Part of a small language model's weights: 4276 steps.
MLP neurons of a small language model. Each row is named by its layer, matrix (up: input weights; down: output weights) and neuron, and shows model dimensions 64-159. Each number is 500 + 50 x the weight over its row's rms, rounded and kept within 0 to 999. Numbers have three digits each.
After each neuron's rows, "raises" lists the tokens whose logits its output raises most directly, leaving later layers aside.

L5.up459:449527513496464522540448480563525467540446539494485452503532475483519457519511497536375484478498475526477489503488503564502473497400533502547575490410495539553513564511429449527578523429509503633422555456492398649487484485576474521515524558553469504471528438587570559440497557404585441427
L5.down459:487519487454526477555546479543475454513441451427500645548524520472586455619580479460538507472573466488507510545512564514508508442502419522525518435501496526489531586479507495556422490426473453576521481469424537586519474474626564507468385534500561535580418518532514444502491489510524590572
raises: "rial", "nt", "ury", "ld", "urt"

L9.up472:482540568562479634492506414526451460502509455518494584555506543560441489446448487482558570449526559480473467434454523581431437543511599529464551562555467499523571470522505498505483439447448484454490571399599533507501520496461446463477543462495455539444526523446511539493543503414485453432
L9.down472:546498520555504596522476565546530465449524528540529480468423549480517621500462531524478498486405535551357470537494469514526441562475472516567450575530492476494452461506380491531477446447503417527491555509500567508426397516415418517447505557557544463536542453403499510544488518468465469520
raises: "rec", "ected", "rated", "ven", "t"

L9.up338:532519509459505481518444519561435539564525590526355503501575432500462534489473495481489556455549550527526480463485498507555447539465589516499423523514506471487523457531526412490455558459472452468481478467454498590396552524467562467444489547456484396490452422536522532482489525446550466437
L9.down338:595427431484477452489589530545496488467539436451506464500466482479458529497574447600431508446458430511449412548484523479416455523495421553467477450475528549532415550596554529570488414564508475490373616549512490517476589529523423552501497472480490549505444543515458525566454594503444461492
raises: "ated", "ored", "ased", "ually", "able"

L5.up182:514445519501449508481495500580517479489530531598466424483483617510469472518457559488502467489514439534517526651506613490426459521448371540610486477532459510461494559474398501424503531575536467473578597533530524534416465558609438575490501398444467499507518518487527476607481482538535505493
L5.down182:542508522554525515487457523534456476581550537442582490501455461542542517521461531489576522613403472469465448537507535520500577553496438450568520476517563508437429470539548546566494394385572433508471523519478459444535442468453545379464552482409449487468545499505499549474579535405560508553
raises: "re", "ne", "rea", "gh", "ring"

L8.up3:542473475577601420472643483473537435456551524469519419562511471594488506379564519507448461517442482531602471567488461454379485515471532476584479522546448485459597537621465512522482498478483453504429473463499461547500467558518443443533461515422439472419509508499586473451470487474527539492
L8.down3:593469525553404511578606488522519472455367501536472493434459544529520531416562497459539568543367523556582479499447434498522507627477518484529517524522482463585467592494495480431481491395402483485533430493476475528458549533475525526478504499465462462374491438481470516527464527458478416523
raises: "ize", "tle", " him", "iate", "ever"

L8.up329:447531541527454516467551494486504482485464425487442609388553557569500499531569587448520586481523557563490506518412447455462456475462430423541470500494439571556510462504372545450479574554531432547502511538443519451465485554578505563534559503474537556436512556482483562491435485509494572498
L8.down329:546507510465498516542522443578545611546438514489558517526484478422512474500499472454458445560533533473436579507478459534490573448509474564407586510491468510475524535480510529557506553424463476485412494482553419455406458512485531483533478481481450447505417456477580515438574503510536499364
raises: "ds", "ism", "ose", "uts", "d"

L6.up99:514494580381505458508462438536527462519577523581530491480548392505546446540544464471520490507533502475532502462449477517474476466429445495506456572497520542484452498594541532592540545500554528530507570549456535505606499553536449434532446498537487502564463510514485582508560471515540480460
L6.down99:552375566519584481526430535526590501528590522598482488515541495534576479450510476462495562543520525535479500559481541541435510486469482477456477537548456451515433413522422506509574576442509514508535546404510483457552473504436539454460520547424432472484455449505521442534458456479543476430
raises: "ield", "rot", "ound", "ild", "ished"

L9.up728:621500409494516536548561479510501521516523582502464486525573524450466447410453554577482451476442441482593420510442434397495500474456524567505501605433582408518535603495512537491490502462525507488425481482472489544467456538462464480487429565496498447499448522523525550458514477539512505464
L9.down728:502511507485543576438421451479477454555547556391532520502515465532474412512469491495527555458458492478480489526411479506440538693433498528434446528373579488497552402535641535529427476537552476555491448535506474540425462471424555501458534504510470484445572481599506507539579575496469443447
raises: " to", " into", " through", " as", " towards"

L9.up313:466550531522451527515483520473409514547507535499454481420456508446547519495514507529512387444505461510618491517551389482492483500462489539575526502453632403592461528527542549485555537520557542522405511525465424603457430610444517463522390538514500466538445516461435496533523523520499535493
L9.down313:508592552462439497469490461444436564519505513512428412355475510473503550531560499493462514519470497469468502505587476496491510508453435595503552512446547455493485506519584570497479464504541459544541505535556417454537442605449503554613443566509429474516451480511502477566641551525496526414
raises: " by", " as", " according", " into", " shortly"

L9.up113:439602525473514621441500531466493511528522526510540548494542508542469493482440459515513539435407547465619457609538534585374488487488523522487527477475413538476510574449504443548448540480544512503411500464458481565461499482407523475525494499449538399526443518502523496455489481454459487541
L9.down113:528532541448522538518523467511455372553475476480503446537476478426571476446539416490461551479497599386564459498486555581423462475493579445467558442534393478538484505460505472585434500423478562487569589485389567542523510464469449486536434482438494470495489472484454628589553498456493414546
raises: " with", "ings", "cing", "ume", "ite"

L5.up303:533479454617482506467446455551566525450601459490466484472564523511482507527472451488466465535518476515559518481494543496432476481442492546510422548482546538562512552451537483485517550529403474450471449519488453472517488489548434494496531656535548493581467506478515571454488545490494500562
L5.down303:469490481572481436509536567536454521482477527452494502541477500476552462490511532550523581550461434521506426514609567418430493447526418464484487435509540477567565481456482554528554538475500511460427546536458507463460496482433483513515518528440476526488492495427491477484477548479484590517
raises: "itive", "atory", "ition", "ational", "ome"

L9.up6:552443505552408530551476511473479495508572487547474424510474558505479548513452477539386532456466445517453531598426511535490521460458488389556469473507498581551467492534559505547533426483523547518449481535455397581514474583538487483492424541469418437427470549486510574489434448468544529542
L9.down6:557390497397483484545465505459519470596456499617528549467618546481466527426496521552481558559552499540573523484515541494504462589457503513461576501474539480458538591527511520447505487559478407471635435496386560549488479462563542462494496474524552534507449534500461484473504495547485568553
raises: "lor", "ries", "r", "ered", "ering"

L9.up77:526531458543581577507481452501437455551447555461551515438628511539496471501417471525626514519458546467503423440531424521476393490404493559522478421417530508565504527527574532565406473574546644514512509536496437435448606480494449496457453428489504575437496494515533556525534440508521594450
L9.down77:543475468502563562496560569516551475538514510428380459522576513409517468440497528419420584455513484486464495484524470530450496480445474523510579465450520412456515546504455520509522495509578544459585482531418507406506452455478449566478477456529455479385596490502535483550531454511565498545
raises: "ure", "ies", "ious", "ural", "ura"

L9.up465:601521427541537506441512457521520460522510486550373464524496374484591488492568516474534498421569540549475505544506490591513489478491459478488498529562493512573544524476386407481480471498572515476511486512500490486518456483543464488460514532455467479544526467482667547611497509466548407521
L9.down465:483431463441463564440573573469494452493510476472539477526481498472543501468664490472429602524459537479404524503506456551446485490475529446503568541440455514490490434541462498504480541499645399323457559508523480505441501552528541490419427404441423489415527556482554546512544522445514528541
raises: "ne", "nes", "ns", "ior", "ny"

L6.up184:544545550462490478544526538510543442604528505489507501483482446487487468505495531508510497492550466490452528458480499425550563483467540486526521624509447518568466564515431512494473519465472328461554562602532445485572512455522506466492542566514465489530611485593572470371589478482503518493
L6.down184:536459519493468502594522452533542524523416575499495503472585518388479494458472491524492612510399400448553435466599405557470520425495536531432525560511522414491461503557539507499556503570444398499468481507418505407534496426496534504432547520458523484433528519500441517484418546524430522498
raises: "ify", "ification", "ified", "ivers", "itar"

L8.up654:527607510495567467456468512473464439525572535481517457539488505522474479477598457468475485508478482526519501456494492511522538445500443550539422482524594591526496543565466448511412439487505555530467561490448494488507555495535490385576502437592438567521487449447453574506487556524518561493
L8.down654:453494484484465559585360444483442510533486556495543516445469482441546580437561614428431560480458481494500525454521524502524503505530486471523483470507488442520538490532537479528631635474499511536488505471556417433572537552470584464520465615395500508457458464472503515486528488558531414551
raises: "iate", "ill", "ther", "hr", "ille"

L9.up734:530452522591513399548501514455484522528528454542486484503523511479499629479474514455582459578568409560479538484500513542541351452473398503458451566505439446450503511436599628470531609484507451570461544414550505541434489427500392517577484555417509504582505550520499426485469479470509544451
L9.down734:480440418479612538540491489571463444571532510501539440540482449555557486478490491518534519509494563439567516413512463499460393425496563499458468459426508577506514460545496605520549435532499455463546422543514495469583591514550481525477452564491532557489555567532534469469552505491495437540
raises: "iate", "ici", "ice", "ical", "ral"

L8.up428:498511521439524532464452540495453380432487640441588534501477474505363484596560559557496497501540505468467486471468448508613465468417506566512507472459524517522456519555446548567468528543556507480489595453423521526530583464521437544480459558595460547445423522535525557507531430517491389451
L8.down428:465595572450541502548538497519525474524501561460484542499541618466490443437552439546499502502574416479553413533451590556499480527353454416524447573513493442481507467569414570475506523523533523511533452582507533560500466467498522445540539467511411463350439513495533545482513477469418463496
raises: "ring", "ary", "aries", "nes", "ac"

L9.up129:510546467499519537517471432558492494567594429461411483447511468617547510509522469407514404451473424503591495511538440494498547536522420421520562501500457497570571490513565502406486454453563506573517514611509468496580485478538590492507526506528465480484446538499449549521544516452393500531
L9.down129:485482489468532447507598544446532445552527520541560480509473613470547477496551482575489478499606408528522429532457467496443554502469513470502402420461488545453474584503519536455463426470587521501469498510438487421492491561503557536440438485550428509491481553461597580603521414550508474524
raises: "ging", "ons", "ge", "olution", "ges"

L9.up186:538456464455540453502444518508596490446626424477390573529456529506538492454548501579469532536480506544489520593416489601473501545493594505423539534483482505505536496540507426466539452498451479490514544510408498630547515513423486441480567527400427463490564486528546575509450502547490504413
L9.down186:446560508525516442520508462438449495571563531523497485570478507542521506562452566424544493466505427531634476498534547414521427522550499465487484516418476403456525482527444497387386512531488531485471534471467430559552460547599401461521428551537569505487466591546561531490632550457526451574
raises: " than", "ured", " until", " beginning", "ure"

L8.up397:491573395485513464479548638536447408535545598507487434515526481554507470549501523480553585558485503616544420509511485493455507465536470534497565516470411496513496475443476458525429427501526461450493474517525501514444502530513578387566541533536576458519541431518512497544547432530546456502
L8.down397:540535478514442470477554493497517564516464552469476512540458520403373389477491472430507451473557602497453498410465517609496586427448376468568523493460453601487555555544497592508473439509480522439610576477521532428493402432551493550398470472553606483466533491540474492455595528468552484519
raises: "ure", "ment", "ra", "ancy", "ura"

L9.up362:506480497440430561481471437538524560507389485511532452532451433489550479521533552503562451546418488471510514432506423473442436492547507494523474529496424660522444602406482524475494488558557428466505607539531611507535527546498514496486422438521539484463619516491498442505469599524550536533
L9.down362:453510535485570506509516483595530508576427551522449534451438667467517518568432433538517460560483439555479590437507541528511424471448464376513499555454416410468420492517524440531564545539486588519556516410522531521555462548517399501379523522493560403520489579440544496560508504552418479522
raises: " reasons", "other", "cle", "cles", "oid"

L8.up500:454466510470526404497538476342469430480486552451429458492497456485521507482488509479535543489528494544497502580531438545533539543405412498509546506426490523588571579425571502507477536502489506456484548570466525542434476535500427502501625485545486468601446523476585533421460480436463491576
L8.down500:434483490539432450465451402499528362519514523505439449455524550474443510481563530489549487500484467595500561511452530526459535483446395450493507623559518508567520533505545515536497492519588558535469464553531477458494527515482398449533493508584540469523411560562501378508507496541534605450
raises: ")", " only", " lb", " previously", "rity"